Part of a small language model's weights.
Architecture: rotary positions, no biases in attention or MLP, untied embeddings.
MLP neurons of a small language model. Each row is named by its layer, matrix (gate and up: input weights) and neuron, and shows model dimensions 48-303. Each number is 500 + 40 x the weight over its row's rms, rounded and kept within 0 to 999. Numbers have three digits each. A neuron's up and down rows have the sign that makes its largest values positive.
After each neuron's rows, "fires on" lists the tokens most often at its 100 highest values on Wikipedia text that the model never trained on.

L5.gate425:470424536513482572546556520519456511499445517521496469504552404471468508468477497544531497525505518513530559545597424515539556455488496498496497532499484446570537506524482470587424506436431476500528566487539456466528502499523460509458538408544496478449496571435552527466480512459562504474478465528477511457488524472528535486511459428498488494561482487488570463477586524514486503469529449401454458490420509525473531469509476568469446523549503518497489475518516495429517559477496470535484514441453472503482502492448495538480516435521445498486459516415449469456514510513573471509484449454530459447561508504481566482540506428498530494505474431487557429489466514505416464513432504530495540461479533579562565569572485484541522515541462502509515561518436510501537566458575460
L5.up425:558474529392533524535569476488467466565546473508527534464462584473423579511527519433457469454442493552490512557455453510484538513462421518536490510573495470492471435520558575439474501469534512510497430452446540497555527450483508546466537496527484525536455470478475524512506563470518490480501556507521525563472528515524520522518525407491516394549500532424507444445518561493491504485497498521465514594484424481469442465525487452511528496496488557517517512482476566482420434520464527481490525499476519557506486558481538492549514529503496596499556380506568609514567620522476458466546559461550529485404421505493494493450531488497452529553470524482466504411442478540478496534513506488525497513507503511454446489422566448462520459447551498547457494430494473447596544466465539
fires on: " ", "s"

L5.gate856:479471526485436482546514573481492491493462596497518540535519503511550474549502487595529536524454424510424476586549530470509499504444543481548500475514451505505479493488500485493391527484468530495498535535550546559488440509514476502480492481492493472435533505529530524539499518472535541517505507486508441555530479540466548475484575552541511500423488517457507497432414484497592455564446474496515521491472496563515433536511491482458508504517464485486506515596500517538557466541533487503500485430516545482477439475527535447521512491498525540546480474490500523452501534475568551531442501457544444500480506511538521469479501481497503501483584483524510517419465540459509461444530495438416465470559515400519552547459520579508583522546522474477512503585487439430484441580460519
L5.up856:517487515474529492402485499510499454516480436410468470486400408468540492473463514469549498527514502401488455512474537441535474469499457497524450540514494470516466541444478450457496460464467475485370546530570578477534456499479562498524462517547509555457503549463537467461536571512454472503444512547436475518549533506453487527471553443544498556568571498532525469503493468518530449535560543482508437532520455487449481442487500579570511532458539486536545481535554564485566437459488490578513547528484565561479531588510580534486509562495544526472473560506514507528480464490502552543417515458531533476497497567521496567495493415415489559499414498452492455523457509535547569538519482483458554473537464461524567529488540520543484417504447541514509496545508549507536485546480553
fires on: " out", "2", " its", "1", " their", " and"

L5.gate770:475457479480408561543542583504517472546443537454520546492497444489516414458548414487449484479481495577521394502487510609534532532474476483493370514501555509552508464514462524517493475466368488485530505576496513574520510512497510486468523566597464442470522482458520532462428431462494506537497498517425457573525538517519426461466532474489498524451518567520530509448399500524468474574496505446524482472441481513512445470541498472483476465535523479519448461488483453545493509508500469486497567507577511549444509522592533502512582497491519497490462518490466563493473530547487495459454511490525484540497480535456530538525462531523481396486471498476494500481567446590442443514433498452483545467494483491491448557577534486522541470544545474531462517523466560488545506488503506
L5.up770:462495512527599480469498539498451450527469489522508395481460569523485503567438427517496495496450428477491561453518477521525576482495534549605506502520523459476488494553431481460449495508504552465532529448472512534541566505512509447521487502543484508515504455548518466453514457466540548501503567447492563407503473499533505446452452573488480519554488489546404488579476540541496533526498489431455470492579505546509510525502548494463567495488513476423508453442539471489557522524455519502516444520526493518515488571482600461479518494472434458549563449499533461442518464534449510476458425454459580521564572462483623494504470467527469485515502511433481565490476473503500487465547486505532497521475585456430509501491598548556547564457517506473541502558496497488460506464516559
fires on: " the", " an", " a", " "

L5.gate1975:469416465547391477473486526493484377491522443448441515527580574502497534480426516477460452529452489541467545492402525420481500465492509511452473512501551513489523451472525470523440553521537475482542494465417434531475525534543510587467439492505450603520493546514490512417537538554503490498486494466442489498482541568453446557488527494537502552539457522445521423520540507546567478516489411492512455505577496484527469525607521514569511458464464518406538520448501508505507388459459429481453530503591475488498487526452426549460410482492505513458511509543431577515505441485466489539528487571542495431503545532474493452493469505540549600439526512527493462522495500488527502471532461510517499560497520498531499479537442467474479426520461573515540547546495499476447478497502485
L5.up1975:512479500533508506414496476478562471523498495499542474474459507436507488492476567511531493540493543513524456488513469483513516511491384478423535476487557510502469495539429549542507499514524480546554506525511451482491536541492497582484486513512499524495538561465502510469537462448386559463482481531520520541479480494521512426548505512454478522549470486553417496545532459495482506603468496475440523456541600532441492436508502469505524484461491458481491491514499527461542465479580586471562555543497485480485448511545515569528462565517538598461553462492504565417457412498479533442495459485507521505545477465428477493458479452479518501495483486586507522477391472523477584474532496535451566503563451450390493514494525554473469484495508474529520546515515530543480563494498515
fires on: " until", " because", " after", " when"

L5.gate1708:461503494458532550456468449438545559449504490417436510479519441448573476488490493492512495545452537509493514511483456470574515545524521556500501483435508492430517515474489468526511471484496488509523482517563519537487478440538481463448429491528577462500504486505463505510492475534434571434496474492491470474574528592520507504431515496515489492487471483470498505471527488527433465535477410506459479521435571493447514529548502592495462468465501534527448459549439486405531494539532527513508512505510502491486469527515526470475504486459502453534406528513469412548564579525509443426464509405502430464531486541509503549495512490490518567483532472504494462429482511506492522519424520445571550525526601462501482474576525473482443498547520446528549554520549433484541481591470491
L5.up1708:507494512509463545538503474505473477540484533468495479456500513533557537530423492592518514465518523489519427455468485536528507521485467500468539522481500500514545563542477464524460495520460471459561515529527477443459453482541456586475516489473456383530576435581433502537483521474557580479529444491518515472484483604502459520494523520537482531567519513538537489482550571597439550548520467537574506519416557480479491484510521479505428556474501506512545492457496556445521537522543490503535557446452502557513487550468570572493427563532487506579477571483526443521569527542492509510542448471478545479501565513511417597518509496493527468472441504537537530470488522504407428486467484512486505513485482472490433460486548511513530493500573400504515447497574507470489426512474566
fires on: " /", " |", "-", " ", "|"

L5.gate2513:497527504493416488570567464524578461457411494504460529497496453519536557472446494477507474465492469533412508493512453516502536393552505493561512451452445386514504474481470452561452406477494485538539450501593532514496459546587529465468496473561478512452506502520511472419495518544569496494542555553452489533485562568531502467553467469513516523589519528492500579524469516474501524509509487538515505488461470546474531487464502515513514409469498507515527479504495587452496502571545502451535443476463505555473504490528556454487546494503433509505529479485431499542490524528577529459561477503488411452485484424461517520417440543534514472514453490513544539535510484500500534425497535533552534446517483510532443412528518467483512493499483518409505640514469514524498544541532513
L5.up2513:506466476511468502474565541470467522504478445526483514444501555477541453544508466441464430534507475516450504518366469486479530460493584533539495458498566443546493536469435556505506483564508457472578499496411520452529505498440438476489416506417456513543476485518507455495501469466481480535561555542451527500466558477479561470452509453513521478501473476475492531482483507505544477414542469487582558505456536453436482513451449432466506456510497530497523468470514467423482538476532443569410598545530507541459512499486517457494452505490478448559483517554415528505580536501534460498557515496512456477491519514540518537489493532476441435481504494596449505499484555548490537497492482493569486533449496492444467463465502521506439459469540474499468538471473486504552562480477557
fires on: ",", " ", "om", ":"

L5.gate2234:483549513472493515496539510504443461447507478492466441562516483505472538464514519484516526523568508567444533463505550539488534511518499503502481420517546506498542481509584462507460488485432450481459553493476481533474558477469430520456493486539536522463461571476471420456495453443560522550519480501470526490475455496442430468465470537542477509486456502514481524465464535518496514467498479447515517439549498541511512444457487535537501442460529601532576568519544504524464544522543535427562441471514505498505493470542488556478521487511493445514537497533582461573519541554491432510505505521519475396499415520523500480455508532531618531441486463537516572479506476482480482525529457516509460525469485425463497558438502458528539433547396524509481509540537442498441484499475478
L5.up2234:581547476481549417507527461508487585465489465544464515426512380482478514576557470553558531512464478551460526490505500463495521509580480435479490486510451528542520485504509510533545539492511436518503501473568555510488440437444475520477466470490423465467494474566494507489501504500532530437473470509460538451563488417460490530485587524616498571451504502491549609489476488520533535478493504484497503515475447557461416483569477436511459503511454509496492500485436559446441453497527532507467473543456495498503539588489490469501548503495461410464556516497510532463552537539499498538470509433546506465515483449509422480518468503530503471415486489478427434538490524480514538512517470582468482557438449517475470416510475445547544496515566519470492553543554526500528524547424526
fires on: " of", " name", " throughout"

L5.gate1978:489527517515470547551497568560522439531554637530480540501550554562465401462526477495492510548441466539468471454437463493444476504455554431531466503483564483506535525501481515522560611503571478564534538441530495459537515492461531460516562482541465505559456538464448458482471532507447472454533517554533473543536508465510531597432485526503515499534464429483532451516485479519561447488462497531515556520395491503561523467482511491507485472461514507505517538495513578528505492472510513505526404520515470401487468445514470423490460562522539466570463509464439529473477551499542461544473487449517535489538485525514493449476445541462560504519507548501476490484468529435576529505521548499494459481488517489499567436423496514498527542536521506475478459498500526464547566521491456
L5.up1978:505483526561481568565526542427533545522480523454522486573541452488525523511534518488454451562555491544428416474505462450509499515476488521450481619516483567452566534511464534535539494535534511500447540525536507561491470523466410525523570488537565456464442554443457526534391516480483440474473478539521581553477483557534496545502428472503500429504495502509588467550479565525479529600589517503519492528512557500487468472463554564547540423492488443501467439594549478464531458447499480533503494545537520524436507518481539549505570532515479482489435489504536504426485571505554494514515474470514487505596539482419454514500508559457497498455438474497486587505456442458523582516521462514528532493492497486449487545454509552498471543536519511437482460459466512558540501566492464
fires on: "19", " and", " cover", " out", " War"

L5.gate475:459511459494483501565482496592538512515524487499572464494439514470460486551535529529509504522490477524464383496544505521512525495554480485506533471478469496560461466392424542496613448446502539519540547531542482505399554517459513509481491466515530514511500499536514515453480494516503502496531589496478491451449518431518485531537476519513489430487478493480447512559389512537539579449561482505406513441504549492525493513526416487530468615479480475493513571519483435558496452531521616504507545535481501447539557537470550455450502555539488436517498541542480484457486398534507530581482476460511505494498525450478538470524415485525495446459495425536542445482483560508470541503479554492534480496486506493502487570490515471542551529501536489515466551453458451500548424407474493
L5.up475:543491469538566518456480463512448525499489491610515503460515499477509511593465557473478477495592475523455514557465459533540481429532542457460506547537524530522431464493507509503455528525489517516544459466536496532502497445491523456435471488534534431579513527470532570452482454476514437519528486580477523578435532493523472441507546509511472450426467424472506495476466501547543586520545471496546510438503556511524506507542532521517527492521535479515540579535535487478431499492570558459517512541423532506482519506454478519523565513519581552497548509523513503472488490470502528568499485477505487466520483563551473469521497439474455428519472474472489474433458520547471487514423546494429447515481500530498442538454515462500549479419592554518428495478556480561481458435480458
fires on: ",", "'s", " and", " a", "\n", " the"

L5.gate970:533560497474435478353459504474546425421485532466505526430528493469490511412534466538468500513399416447528416596499548486469411520548570454536480534493552499547454498551539512506448516477455621515481431552559518509551521472547499524552512415468532525482447446500479500527548476505512481521525486495459528489382467548537574562459441472523534446570468464506529511566522457451476493512470520400478470449486578455504448529522443505561479490448495480538465515541476542497536483537506494498484449470495473524478571565543494474499470557503476496571476524510513505466484492517518555540536475456466555451485566515505550534509440590391486477486433503519550555502476444484528487430450413491455562480524507502494546524494538507506535560453528416515418483431474457508503490498503512
L5.up970:501491482547427455450609491474623438478510485447441471521491527606534512486522534479519533474583582505531512533475480446448514490401468535494463477506473490471481436498575517466511511449534531497430513508492459551570508604522460491542496489547496588468498513594436506536526492441455528525481457481440430543518465436495480461493540457516512497505442511464517517505502400502473486499469606477455502489440542537559494538489531456501446514477517458489565543525494574409508471551523430459458496602531506589491549524523500479513435512563468493497501473508454456531440525492504506451506535579504499431495554475494511495501513552482485490526599495434535533438481465565402536477509528469507485478483500476543574476476488562454516459473540516598510570511489468546498488507498571
fires on: " the", "The", " The"

L5.gate1479:505536479544449470563552392475515468466454475542591562461487467520433499499541497512505514522556490426476447477469493546490440482472457546499507466492542489543471523523462513449522428457450489532441476560583607585464554472529502509548465511564518501460497435452511454507479431423504487513494483490524483566577505480464502549503600450508508460590552508543428532516413530488527516514489468462543538478425492548461491493480483552483508532522468491564432492467559578448472460454542536512492522574451534489486462510487590539528477463436497459531483545450485443489474430514474530518497472565554545542518477566481512478489565483478565469487466499533520481512509507556451545505528545475514453469459538539527433494542505519536556551551484443461577453511485478518567495437461497
L5.up1479:506460456502536555533513497489491458512502524502493505494518511516459476493468472513498459498539573462463501445506478555541480511581527447498471501461528441449559506510442553490410430493496447466494507493543513440572570428451487504495503559478474498543550579538529537586511488473478552526483486499541548535517444569430531442492504561505499497488571584464536489506495520552498499559545455441464490430566529590511529436502501419513502529495535452503484536541481496468473535467512552462485485485502429462467550441493526503516505529512441558491461514520614504483544523498519520438448444543401443516557447526514556486452505490464505507516501459546474484483540484548449556516490507527416497441548470496498547495607461464524421501529443512459471472536614502480529508430500476
fires on: "-", "–", " and", "/", " the", " "

L5.gate890:493482566537526419463482509494476488535443563521492557546478553474509462468461566564484483471504472502481613540463525504436480511541482538476481444510407442540464511483542454521553519499467426457491535518568485527481517463445473504505533498511495459429543480598461539483504537465514507455508498469524522528464440480512451554498480495562481445509552509499496501467509480569503482487518493458463508495491532504496486495482542489534517457487479483461481535554545538593552520484518570499550505534478542511521489569527523551463552507485492499487513486540382462501516500497477546539482516552540559499537529440565528445434503483547493514452489482476491543487492515433575533526405518522538493522553463465534550497515589463593525467460500459430548544483491527466504491490452529
L5.up890:478522456481527448460531501455484524518562409526489534508521562523507604529563540508548522534530511518492523477540529487436483508571457482493505501456506555528551477488479519467474541469457434529516570482557488439485530550592454540460512552536512487497527518452549518546553528503430477554515417564477494476568538529521521462500444502509521517491513466552555539488537543439553490478548465549497548466552425477442428531536512521431433463464513558518552494489531451473466525480550535514473498472490499554533469542542386569462551505478538532480549521502495466471478524566500513541488491529524508474492544511483504506531523499484444455513490458435513510509494502519499535525533513579504468530572582522440517521475475465433548485462542427477491460501496510507509509435488459
fires on: " of", " Christ", "us", "ius", " among", ":"

L5.gate685:540519530481494477480525482455401444554475462556514555522518487512502490519443524503514516540482494557487467520513487498446463527494537474516534513498498522465470534484521463492530562462499488482574553538579461456483571535473486471518595470463601457485434540522480490552484534545477508488464533481458522428519465476531489412467574475452493506519542559488510506475470527549535545483505570503522476524506477433541550516577501519503513460451434505548506475544450478477493455562509600520508494442451502580521487482492503556510451488515444502529471538539431429499462493455498510568501484518572522519473455521538518543511579512497642407486497541528511423520531482426456433478554491557493534499509524520440521487518464462500501466440552480448447512547473517502531477550437484
L5.up685:420560604485477497507533585583465384496410569559464513495564507426482550470492466483462534546456514479548540473512481528595506436425458548490548482492444432494523490586486535599496552410536514597498448536493613497569435451532480505500508471512554475512501467505510547466482466526524550497467445430481434534456515534473463539518437546391522486552462502517513557535515549466491474506518528528442466564582490468493449538542537468504576508537564448495547530500513477490481438473488461545596488503523496533483530580488535495448469549508528465477525533507510490520480573473457488500531458521507478457491508553592447549525435459515499534486490519490506495387480403450531538425485519521497561540481538454518520555467528465508496468490438455525526512440464430499468558477526529
fires on: " at", " At", "At", " had"

L5.gate1923:531523482478449547504528549517563477458522477434571557448517480495452494532520463456490506544487406536519517564537517567412551499504460524517456537533499564518486417550512497546516515552482426464500494453455517476545494508527544510445455536463500509497393564486542453499470442442462559472429537524462483430489432445511442493511547472540501485504475524567512440445494543474527462398501513455586472552484507531471455511508484516499510531452513453475483519533544534488398490500491464553461445456604491561532404552400496622407515467467495429543450462492485539514474492514496539450580516515511402523377542558466499459470556482513510471469566543439493516505502499556541494522467544597483517502546456485529443522438494580515478504576490472546458529454481566528468515459469575
L5.up1923:499510544490465472456496508467434544485467483502478574524556492506539528526407470488393398527526494443454506512476564543445535424569516512504506502475532443478457496480524515480466513455509468465502442499463536501524535478583508480491464533539558535498538546434546414526474437469478539503463531456450501529475463556510497535482520492504493449488460494466458494459477514432469478484510491475534517466555496467544421529468497573516497546530507502528433453501534559436456531469460427570487470501541506484435494516461492531502525559405443490546495451454481541502454520506480488492517590559506379463503473525504506474502527522538485512541534542490524461509536567476460491514483529502508547481477498504497525444458523515546503501472551466495552453449492523498534472418529471
fires on: ".\n\n", "\n", ".\n"

L5.gate608:482494514514543519580469586522451378524409605469469573481524483483471469489534542520529500394499527507469515476496430574501486482466490499456492511539437464566478523420469481479473477469519478457586566478514445494495406513449498551562497459593469524491469391477463504457498513503510475543515484530544546514550508535448523487473483506498497481506503510540572481454475551459481535481546523499417489473517486485479509518465483516466528514498485533484459486484469529482528435522551480503451470529472491501536441519538490548521422475474455512532481506483586552559479488505562502484511539513485502487482517524540489478508543520438489406509464495454445464454513438486455487571588485394538530471510540521507465538443491513482508495508446543542516471537494501455474498514502490
L5.up608:495521456551491462422529478512493487470465589470464494509587443566451517458554459457539507484534518486507505463596492474461545497461511491533439481505492541531482478535480548512525555418480479454521526539479490451509471482517501495517494434470470577466487488480542499515386466492480492490539536532566519529509495507529522506489499478478497456527552532419491538464497490525437503506551531533443494434481495484500475426412518536478419497432573524530574560503486527492552502525503396463574493444407536473400492502495531490519538548491444524491494445516479428456525432435568486480518486459571557490538522487518409535510448529548550529420556494483516499470458561506502455518465570451497466518459433497476486501502510532534550579535425439510463467507489543510518480490489506
fires on: "D", "d", "-d", "-D", "od"

L5.gate1997:474501443501518517521505505515531514483503489519503502499450497505504529500504511478388480495572626474464541564477449504570447461524516507508463561480474547480456484497510542502576459482459538542507465495467544553544509461519436512493516501576540510548486446528478461493533453503497513556508512551469483551492553591478477508510537537511503541499508433536493535501490496448515520507533502464443444429557516508494512478460492463583484500408530497424599562409410486455521572513446468416482420522433558557467470526467445439526485531457526464527490439515438437452498554495509513524470515507525557537425503461480467539476520515490520524473535534495457510493502558623519521543479378513455515511479521443532444425539498446518516502510528502535502488506395565480536519447421560
L5.up1997:519485541528484478448449544504511397500470497490512510473556534526483530518476471485476497626571494461513526545523526498416488565537504516488474525489486498497494552511525471602463471482536524452467487555550541468519576527566506447509447475434533508540493479454475532427440542478468500486494469502442426454551508492507420571524535509469498511531492439521485558546526530464487568503507519492557450497477490547465498521439484547524499500512536501449425502469516492497505580529557493582483448560514507513459522479550469499522526565483526429517522495526475512469542516567484427456527530525460507483504497482459571500520515522534423524520477545537519477572524486501518537582577504449497493497540501515465479542513491433534445540494451481480519495560503449488512465494559488
fires on: ",", " was", "==", " been", " is", "),"

L5.gate111:432526495480491550462512473513540510563516548517502545497509499571514479552452523527503463444549487542446477423481480593489525526448521498534416533487521489487509539436504458507501508459495527531471446482557547552535526468505476452549464488506525406517473506497429425469509585551485608513498495474533573465487505460500443447539555505523495540521466508470441504451561503554449520495449531465509487496487504477510544523497533456513506437466499497507564508442496503560515495458503548571486470564481525531532501502577550527462542499463562492510502447451517452478488554485518474548522527479588501462471457499525426524562531468563536446464536477527514404494484448523488502505507420516490552386496527450559464520491470488539482467518500485466440425548447513516510480519509488
L5.up111:442503486423549487483465505423518431413506478431512470448564480427474458412525497517503529489519557511491519540556451496455480533497526555524453484470574483469469507521478508529454531508459458541505464428423443525473507488546521498484476528476467468472562404439527532460460497402490529504519479567481499462584473493486552413423509508462504531486531457477520535538492417526523558513512438428512555479550536510556479517504480549494487472501470409488491472492484536467553469527466489555440436556458534468455550544453426527471564419512517474455436523551474487409462457493532512468464477569538502493480587449524498506536537502531519523552448502506452490482510480528516536420472521555516511463514490465526551437530443475515536457536480509473526518521568506512524490539486452
fires on: " |", " of", " a", " from", " in", " for"

L5.gate957:498500527463418527494475515581469523472485434508562569462477517529535547482500458512522454590492524460459500588491456571457556485463496491519426468525488512502466441459423460442482490524493536553443460455472472546509576525475522469519513541480519545536464519559405511492594499534486533511524591506579539488460466443600465533513478474523496480516506570511497514539449493474573492503442484509508498517580563494536427496436416494446552457538497465417461455498515524462503553504445523515486456525503503565474512436478529488457502498481487494517559437451506547476541570548399477454503519517515536456539471521506487524508522490481550528554437559496442548514468596526546508535524483508536424447480497550513547517503480417535545446490506470521515470508552546516472480508538492
L5.up957:493468514468515483535470491525470461478480475540527455477438516516537495512526476459525529597504472481552554539503468531521473491446472488513501530464561561481482440509460520529541485494456485432502511548508550507466514479512490542447513539499470408551466464555531509441451505527486505609518558538531458517529580514501499488514421528486494543469508563488472469518519559496513466623531533519556504493521524499487481502479453517483524602432516469536423494453563506453578510505521481483540538443528491494455545400470489448495539517511462441481469505563526483507509502547480550470573466533585493455543511443536508529517472539493476463558397499486504483507547482478472530448452477494403540552530460487449486516552496482485445460486469521557554426472495583519551463483505546
fires on: " for", " as", " not", " to", " with", " without"

L5.gate1051:480422483516515470515524484452414555478545508463430550433547502508568495417499422514524506456454463499444413566465515511467527496527592500487528461456464468530518517555474479553466454445466473477495588542502540489466539489470484539512592453523558552446495492468533538512456574503482510503523481510509462478504516469451555536527474439568480499528514513498445547503529475534536456519549548525509486570503480517457485500506528592547541528444514513545561516487536534487532506523544497527536509531576476461523611446526468499483521516470540545493500563547578444507538476488605449514490471522547487499438532491486473507524508540522529460488462506473537480482478568481428532582545470532474530463468523431504570469478493536495417496507473522526478496501448509481439550481481508
L5.up1051:509436515497512474516470508436467490509535494565503497424521483515452459490492486531478461491497437572476493532532544489570499469580473541508481535362497576545517559484534505572496392568536463565445562547532533567531501495559545481565546416501531497479535464531548545589448483473447490613534554514486452504545520511529501518509460449525486441504471487541528563488567406539515434475456535541527450522453541484542501524465496597452515567517524553502492493532516482522466482485489475514574492545541563479551506542519498520524505484480556498587531573535468509399567551510474491542509585533496430438517482506531567467469558487441545501552467515461523438490435538532500580522531559543435491514525533497498493495548454435492480499513494541487474498539516470530566465529511483
fires on: " at", " is", " At", " was"

L5.gate2288:483487489441454554533511489457552521581535507468526520470541466451533469507574513537495486543532571433525453546461440556550506536488509512574464462489557448555523508545590583407472448551485541444508551570494577491496489456397552505466487481545480534507463519570536539429469492513487522483559527551408530461575529551498476555509458547532513448446479513483472453511577532500427529447546455570512519514456470489481516490497543571532562550561509550490394566507541503483588542530528540515457556438512508504467461433497534532540515502499501538489498468437517483461591491554473558462536522513555490524588427527502533457508525454519487522473551536530523519509514535507495533505554493545519483502467506532552512431521542512518549535465494436509433542382499524464469440496476529
L5.up2288:473504494519355468469468486520525503540487492514524509461574476537554466386492435446479547515508511484497486545487484536496485441463451483534472518491467555584578528507579565502508517500545471509552471503569516522465466520489409513505513534632415533534541490520518478515572484556591587536500476500510527497456479564469529495535502503497487455477467453481536525495491511471442531499477571478576497545440509394517458519521475404567570535471459525525467466457473519554529546531499472470457528442470496477503552486410529518513573484510488589509496501522464362504513407509502497516481466530521449487487484520487567492494522471556527504543430566528512505441513485568433502443516510456471489412530514436472486499518515551563535459485575500537428477454521540458471522540539467
fires on: " (", ",", "-", " "

L5.gate1860:448473546434453539508557520517522504569471475470507507496591448453508556514476462485486471586534506485477499494511491553428507539484472559510512486503507449506458544451504467482473459514438499470446422504446469447474508475497458558505474501523478546483444522524489503557545533434527556480531551490533472469516511458513475507525466520483499492533570504428601494502492514568561563512483496449489549480478527509499540473506506489475441539500485482561468485550491516424559504446468542446421512421547489510423494518455522550500527507451510490501548566505527452519509492544504500534549571450480452505483517532508470517450538501592557478551476462520492480511431567497446566496491452426511463478471527582599445622469436448479500454561566446508491476542480522543429502486540487
L5.up1860:495528542508527422488551497462524470443517498468582497494469504496538504511511539520512467502555478519526520434527478444532574547525422471544591444535528434572500541488450457448543475497429501508538526493502620599564558453424473501494445464434457483488579475522482476441483478556484527455511517468509440498502519553500449460432427492523501514540552577428502519503565516513529505536480448449486532498497452527486490514517556473504539566499530430473472484479484494501434465498604516551515500548460451522515477486426513531412517530530522542533540438502492556530484447455546493463448533511625511436582565454503520558517509482466479474502455486477532457488517530543504559511512496503439446491523570491439511458555432530467507544440460541460530478577546504528496488475546483
fires on: " of", " not", " part", " number"

L5.gate480:368498468501448527515490484550457516418470492465532542486544499469521481489486510476530475461537561473480451486511478494509487496556460469580491466500510423453490418488469506531445514477447502529569510457485510528507473493532506463449562481451524545527490498532528491548545562516458505515472489575509483528533524476468490444478471482516473474475540475549506426501479489460511462435526508517473485453519528533495494445446465508541475568466407487441534537354519497559484462538548534519471463518574494421496480476490521506512521591446538472487477562562481538458471542527538519591490513536508534614523577402520451542484528529514512481550483512538540431455455536481472470533528468484447474511578534500569501577527431440534516530531518525493492466486554523533525543467573491
L5.up480:535476536467509491555554552560514478438507486494493513473528505469481506560508500487525491501592540511417562494537447414532423572620520508556550471487528468523467505518520495564498567467540460482487473557541476453596463541540556493491475451489474569482481483476490472510496568506503544500561460511448459513546476533502469484490508470420497473456488469515514512519467459537452553475490447530528420461436514502462505504567493488501517537529496526581521467491565508512462503473499452470500506432537558540480520501547508465501460580483474516444482579457507520500534526481475509446536526452503451513517583522514456564449510498500493513506435453454547545474455481493520509483492431523507511477562570511516524565474553483468498515484512524495454492400410570543522451496499577
fires on: " was", " is", " be", " as", " for"

L5.gate2427:415491541479455439541483489498511539493508541471519511499547498472473503499466549490507536572486440488495469457571498474543505530565536485496494457468439455488506501514535567429498479447398512519512509558527453554429578523498461553483535499548616518503509553497548480517512464499528505434480548439546514520404539544557547502553569508512486518509415495489496546495444495495497504512555468485469495496533511540506482477485518567530478530509430468419483468525486414489537549520507423430487440419466525516515499497486491522505450492533468466543499497485470538446486528518434490562515483486483522512598543499555516471479507433519514569428513496463537624554489515457499477507501416481478593515467472489527483540517510449530513575461428489524504543477513513514473528549476449
L5.up2427:476538421478524486408510595425487490501554483515516508556480536545514503513463620534541546539491531513464523476518512539438514542365439527499502464480562499463457530507514484531468584510457576537543500468402449514464459496479506588497485510482391486510463519551523485542495500405487480472454501544454479490506547551473499413531492504519528441477494531493513486529404430511504533494498517510501529493521550527461499554456547455533416507445574488471502499461508488453420486538571576494577487485538511460505469541472419493434483489523519532505488490480514551482492514533519550519513442518433472448464537465522491600431480495445474479527515447516473541483544453503493468522532467485525501467497468559470416482525456546502490510477509490572529568487500536454498568483512481
fires on: " The", "v", " v", "The", " the", " of"

L5.gate29:460450504456440479481523514472453517484482486484557566501521492479506514483511514437501466594521536540512450495425533502580552506497465551472498507477515478524516427531480488535554537500424486498576553505517526523495563529494560576491512471513551526472497452587441511525453519452493497521457476484595472549481463565534544518526530454482488481521555564558533525537561534576509525509565427502548509537506487496535504520465517493515502449554526498452524506458495460452483550495528496487497535524428445478482442528496524488534546464456445567489503466425513502500466480491570532422471463522510554524499506418466481468548471554515479398502477501444504459535513584440483541523467540521524506558521530534511419459505456467497484508441518504506521555501520453444444516512540469
L5.up29:510430520459475505512527513465547542581541471530540509505445440530543474514567507485557431486553393534571501528478442566537513511411516478533515410531520486558484413514452447443520526472514545525561532489522502536519482468556490524467564516493531524467531516502506514487455501439500482569539495448528516549505489452527527465516512479525530445492505461467484459513434472478541440520485432421456510539481478490471493464490431447492519521430477379521608525442464514432531506573466448503490461490589490449514522514486496539520473438446495489377523583491510534461514511529465471464543509527551463515404519412483483481536476481387445483534499476509443523509521506470453515580482527494507503479507501428444476510483440547527412408490535556556490534486482509539493451596510538
fires on: " ", "20", " as"

L5.gate2208:471474488521408478467560496445494513509433534470471504538506446495573499537491504488471559414471503482526454496541403504514542496536450456465497600516507497485515482494460521513533498474517550517541541537470482489505498534566503470468475510553466524552396519499485525508526509527430449461457515447483474453459471543557517483457550496557495517524499543509513481499577466534504491517517517527507509536522505558502521516532508508559536487513538417520453493430528435514533511558541538554545569514537449458514483507537538545521580522457528570454474456550413543457499552575518517521503502512531381532470505460544541439470415526447507448535542499515494557469536549495472442481467511514528503512476503560472516420474454458515545506459443538462475464515522471511534524513469416
L5.up2208:460455537473455534559466451472494479499567518453485494484589537472467499503519502484598483513483468492506491484546483513540489515429541444504526498528512500491546486466486462514479542569523490496541467513516565487417558503525539510449507473549476556477479474480466519494517520421460514496517475527540573503492543527494519415513473547533512498478456518478539474528480473562485503467555397529484501489437471445457508528466469464524453593541514441441556459467533536399478532468558497511535423500526450519551559438465436559489507520480468519480530523484491480514527477463535470495561536460488459540451515558529523406552481477473516545432498520511506560450521491457517484494455434511464521478510511508524549560421486541540535495536492513494516588431479473524504426491559427
fires on: " as", " As", " ", "As"